MLP neurons of a small language model. Each row is named by its layer, matrix (up: input weights; down: output weights) and neuron, and shows model dimensions 128-191. Each number is 50 + 15 x the weight over its row's rms, rounded and kept within 0 to 99.
A block is one neuron, or neurons of one layer that tend to fire together. Before each block is what it responds to, as a language model described it from the Wikipedia text at the highest values.

Description: Single-letter or short fragments inside a word split into pieces, often right after s/as/re, e.g. As-s-unta, s-u-pports, Dun-f-ermline.
L6.up337:53 49 47 76 40 38 32 42 64 69 61 56 55 61 33 62 38 36 81 53 43 10 41 26 76 23 73 29 55 63 43 48 68 35 74 61 75 39 19 35 48 46 36 66 32 35 41 26 45 51 73 57 39 63 37 63 34 64 42 68 43 48 34 57
L6.down337:39 26 29 82 47 61 53 50 66 27 46 69 48 57 37 47 43 67 47 43 37 60 56 39 79 08 64 46 52 46 47 38 30 38 63 32 62 46 18 47 63 65 66 71 58 50 41 45 46 34 53 44 62 44 53 67 42 40 55 38 84 54 50 49

Description: Short pieces continuing a word split after its first letter or two, such as u in su-ch/su-bject, y in ps-ychotropic, and possessive 's.
L4.up143:54 59 24 63 55 37 57 20 72 63 73 69 32 51 74 50 48 41 25 48 09 59 58 31 47 68 50 67 55 49 27 47 73 46 64 49 49 44 49 36 63 52 45 60 41 43 82 33 42 51 79 53 40 71 31 61 52 56 44 39 54 61 62 62
L4.down143:49 66 64 53 70 55 39 68 15 65 55 46 56 56 44 52 43 59 66 57 82 45 29 59 45 27 48 52 68 50 59 52 54 79 33 38 34 48 50 73 07 56 63 30 56 61 29 80 56 39 41 76 57 26 61 60 47 42 72 38 43 42 56 20
L4.up325:56 69 54 50 46 47 39 26 81 57 19 48 59 58 61 32 17 59 62 48 25 34 32 42 52 53 71 48 33 63 48 39 62 63 44 37 60 54 72 51 73 39 27 69 41 75 24 32 40 46 47 70 37 48 80 45 42 38 59 50 45 50 79 66
L4.down325:70 51 55 08 41 50 44 45 36 60 42 49 32 83 55 58 45 59 58 54 83 29 41 59 43 41 67 68 42 47 37 31 34 36 51 51 38 47 31 40 46 46 40 44 62 39 31 49 56 49 48 43 57 45 42 39 58 34 50 68 71 49 63 55
L4.up364:57 44 40 58 78 54 39 54 59 80 66 54 58 28 64 29 54 56 53 43 50 43 13 27 50 58 35 47 40 57 52 45 74 56 56 32 29 31 49 57 56 46 49 24 70 50 44 49 56 37 47 37 55 49 15 51 33 42 43 47 48 42 63 59
L4.down364:36 33 60 54 44 31 54 14 33 56 61 52 42 58 51 42 57 61 49 50 49 64 62 54 39 30 49 58 26 59 59 27 40 65 65 60 46 49 43 65 53 60 77 56 43 49 65 38 37 40 56 64 37 31 85 63 55 45 51 56 26 52 65 25
L4.up648:41 46 66 73 55 53 30 44 64 45 59 68 08 45 71 47 63 27 54 49 42 57 69 44 40 56 63 44 46 47 54 57 63 53 61 49 52 42 45 61 52 40 43 23 49 37 56 42 62 19 71 39 28 63 70 34 72 48 58 40 74 65 80 86
L4.down648:61 64 22 60 18 56 67 62 61 43 45 41 41 36 44 50 40 70 67 20 39 66 34 72 49 18 66 58 62 32 46 56 36 38 67 33 46 51 71 77 51 55 42 56 40 53 43 49 38 50 61 31 25 36 40 52 63 38 52 47 54 58 43 32

Description: Interior fragments of common words broken into odd pieces, chiefly "er" in "were" split as w+er+e; also it+s, whe+n, J+un+e, w+el+l.
L4.up59:48 64 76 61 29 46 65 51 28 34 63 63 58 71 72 59 37 35 52 31 32 80 38 56 50 62 30 71 57 48 62 61 38 26 34 42 40 50 53 57 61 61 47 63 43 45 29 55 50 74 55 99 85 44 59 59 31 45 38 54 48 46 41 14
L4.down59:36 68 47 52 79 77 50 52 62 53 24 61 15 26 53 42 41 31 46 47 61 33 84 34 40 44 53 06 62 75 41 42 54 68 58 49 58 36 36 62 57 16 73 31 45 50 60 53 45 39 41 36 13 71 53 34 69 35 63 40 64 61 94 54
L4.up70:33 38 63 48 31 36 57 67 20 48 40 38 27 55 51 37 37 34 44 53 59 60 29 64 52 47 38 69 58 43 63 72 28 35 69 37 83 31 49 56 61 62 36 36 50 65 46 44 63 70 46 61 42 58 43 53 59 40 55 57 37 61 49 53
L4.down70:41 68 37 54 62 43 28 35 65 76 25 38 44 59 52 47 69 92 63 50 45 35 70 55 40 59 55 65 49 63 31 44 23 50 45 55 50 45 41 49 78 46 12 46 32 25 64 49 29 49 64 63 77 29 50 40 46 21 60 54 46 54 40 29
L4.up377:53 60 65 55 28 38 54 72 47 67 53 44 62 67 59 40 39 18 52 51 26 45 84 61 39 56 54 53 51 41 65 60 29 51 60 39 15 63 56 37 56 55 26 50 33 38 66 45 64 60 86 32 35 60 45 46 52 47 57 49 46 60 55 60
L4.down377:27 34 34 30 67 39 40 47 51 47 64 32 52 61 40 37 54 34 70 59 87 72 62 68 59 66 57 54 35 51 58 36 58 45 58 56 54 29 62 39 45 62 36 54 64 78 43 15 57 47 42 73 65 64 33 52 29 53 47 28 35 86 40 69
L4.up766:63 75 64 36 51 34 76 21 62 42 41 64 26 43 52 39 65 35 21 36 73 14 65 14 57 49 64 93 38 44 61 48 78 45 73 60 39 30 41 64 46 37 58 59 52 49 54 70 58 73 49 57 41 57 40 71 77 45 67 73 53 42 49 79
L4.down766:61 25 10 50 37 62 61 57 40 53 71 32 49 60 28 44 61 63 47 64 43 65 50 78 48 37 33 52 60 53 70 51 46 57 16 33 68 64 16 56 77 52 32 46 47 49 43 60 52 56 43 36 53 31 61 35 28 26 52 51 62 43 64 17

Description: Short letter fragments inside common words split into pieces, mostly "u" after s/p, as in s-u-pport, s-u-ggested, Rep-u-blicans, ev-er-y.
L5.up183:54 32 44 43 48 34 36 72 44 68 41 63 64 68 45 57 44 72 52 58 70 50 43 35 55 78 87 41 47 58 53 44 42 69 37 41 49 55 60 66 71 47 39 48 64 36 50 61 40 23 69 39 39 51 39 47 13 46 37 48 51 39 51 42
L5.down183:55 66 55 53 63 77 57 56 41 32 22 46 49 35 66 51 46 58 54 73 21 35 41 62 40 32 44 65 67 56 63 67 68 59 21 18 43 24 33 28 47 66 43 45 35 64 64 64 77 43 26 38 57 28 53 77 50 59 63 55 48 81 53 56
L5.up219:42 44 69 76 50 57 51 44 40 58 56 58 40 31 51 59 59 49 40 66 44 29 26 21 56 26 77 70 61 36 38 50 46 39 48 43 31 24 26 46 16 39 08 33 44 59 46 65 54 45 54 68 62 62 29 52 53 38 39 60 40 51 37 46
L5.down219:42 38 42 39 87 58 62 45 47 27 54 61 67 55 34 57 42 22 59 53 37 45 41 47 58 74 58 22 69 50 62 36 64 33 70 48 56 38 38 44 34 50 64 48 60 55 32 63 53 72 37 46 44 26 62 77 37 49 46 47 45 61 43 55
L5.up389:61 40 41 32 63 41 46 18 56 30 66 90 57 57 52 49 33 79 42 45 58 62 62 45 37 45 45 61 69 53 22 48 65 55 37 42 22 19 45 33 57 39 59 46 77 83 12 21 57 62 48 41 54 47 42 46 31 67 62 40 58 66 46 62
L5.down389:64 45 52 41 49 50 60 42 50 65 29 33 45 40 65 78 88 44 43 39 23 33 64 15 60 60 29 45 83 77 66 44 38 67 75 69 56 36 36 51 36 32 37 99 46 42 55 84 38 43 62 27 37 37 56 40 40 32 36 36 77 24 33 42
L5.up721:59 69 44 71 41 51 17 64 29 61 30 58 45 47 60 48 44 61 54 73 48 46 41 44 39 38 28 40 64 50 33 36 63 12 83 27 66 59 32 34 51 64 35 38 53 58 47 61 63 58 65 47 63 53 24 55 80 59 44 38 29 27 14 30
L5.down721:76 65 39 61 40 42 44 63 67 32 49 47 57 73 63 43 42 70 51 50 45 56 53 67 46 56 69 70 91 47 69 59 66 35 59 35 49 50 35 40 70 60 56 68 67 74 48 43 31 30 64 41 48 68 23 65 58 63 59 34 52 16 45 51

Description: Mid-word fragments in oddly split words, mostly "n" after a/A (a-n-cient, A-n-tarctic, a-n-yone, a-n introduction), also var-n-ished, sup-er-vised.
L6.up357:49 40 73 66 50 48 84 69 67 60 26 46 26 44 29 66 50 57 45 45 44 23 38 57 51 47 23 36 75 43 42 57 49 32 47 60 14 74 31 44 71 29 36 32 50 59 31 46 49 52 47 37 53 54 75 54 43 61 47 28 61 42 45 40
L6.down357:49 23 37 40 61 34 33 55 34 69 04 62 35 32 59 59 36 55 33 36 48 42 71 34 69 43 54 53 75 43 74 55 46 71 50 62 47 56 41 69 56 50 34 65 50 36 34 58 39 27 56 67 46 38 83 50 45 59 33 51 70 39 63 34

Description: Single letters or short pieces completing a word already begun, mostly "n" after "a" (a-n, a-nnounced, A-nthony), also to-mb, m-ore, Cr-ystal.
L5.up257:47 60 31 46 22 39 49 43 44 59 46 37 44 61 59 57 55 45 63 47 39 26 42 63 54 42 71 54 55 80 44 35 73 38 36 41 56 55 52 45 52 41 41 66 46 57 36 38 53 25 64 46 38 75 75 32 47 57 30 44 64 43 60 58
L5.down257:56 62 35 64 67 27 49 32 33 68 37 30 83 63 73 46 33 63 40 47 48 66 28 61 55 50 39 62 59 43 47 43 75 46 45 71 64 44 34 41 50 58 54 44 49 39 31 67 04 68 49 49 40 81 45 38 58 50 49 66 37 74 30 38
L5.up340:61 41 71 45 13 49 53 53 43 59 52 27 44 59 45 40 47 30 40 58 55 57 29 45 13 50 69 60 57 37 31 26 31 45 73 39 60 57 69 41 32 64 52 33 43 52 41 60 72 80 42 79 52 30 67 57 53 46 36 64 52 30 44 39
L5.down340:67 63 35 48 26 53 71 55 60 22 37 63 41 34 41 56 44 46 50 47 36 44 51 53 71 37 53 48 40 83 76 27 37 69 51 65 67 72 55 76 66 46 61 50 71 32 55 64 41 40 61 34 48 56 78 60 47 55 44 68 57 46 73 53
L5.up521:22 55 44 61 27 52 52 25 43 62 66 44 28 50 55 77 45 43 61 36 41 31 33 59 43 33 80 44 49 40 14 54 52 53 69 40 67 67 57 19 74 50 20 52 39 52 57 36 35 54 37 39 64 28 59 35 28 36 51 37 41 49 59 30
L5.down521:63 15 47 45 63 46 49 62 25 14 45 15 25 38 60 61 10 86 24 64 49 54 48 44 51 49 37 56 35 58 59 39 35 53 52 49 54 53 72 56 64 60 14 37 54 63 44 87 72 86 61 46 06 60 39 53 49 38 50 63 49 43 69 57
L5.up719:51 50 79 51 41 62 45 35 58 68 52 58 41 75 64 50 26 50 47 70 72 57 49 70 32 30 36 55 57 27 49 46 52 53 62 55 53 46 63 61 34 64 31 46 42 75 54 77 59 29 52 73 58 37 55 61 38 43 32 63 45 47 22 32
L5.down719:45 60 48 53 48 33 48 57 45 47 43 37 61 68 48 59 52 49 52 52 62 50 39 51 49 44 57 32 50 51 27 20 42 44 51 53 68 54 43 55 60 20 47 77 46 48 73 51 20 65 57 34 35 48 49 51 47 54 38 56 32 50 61 33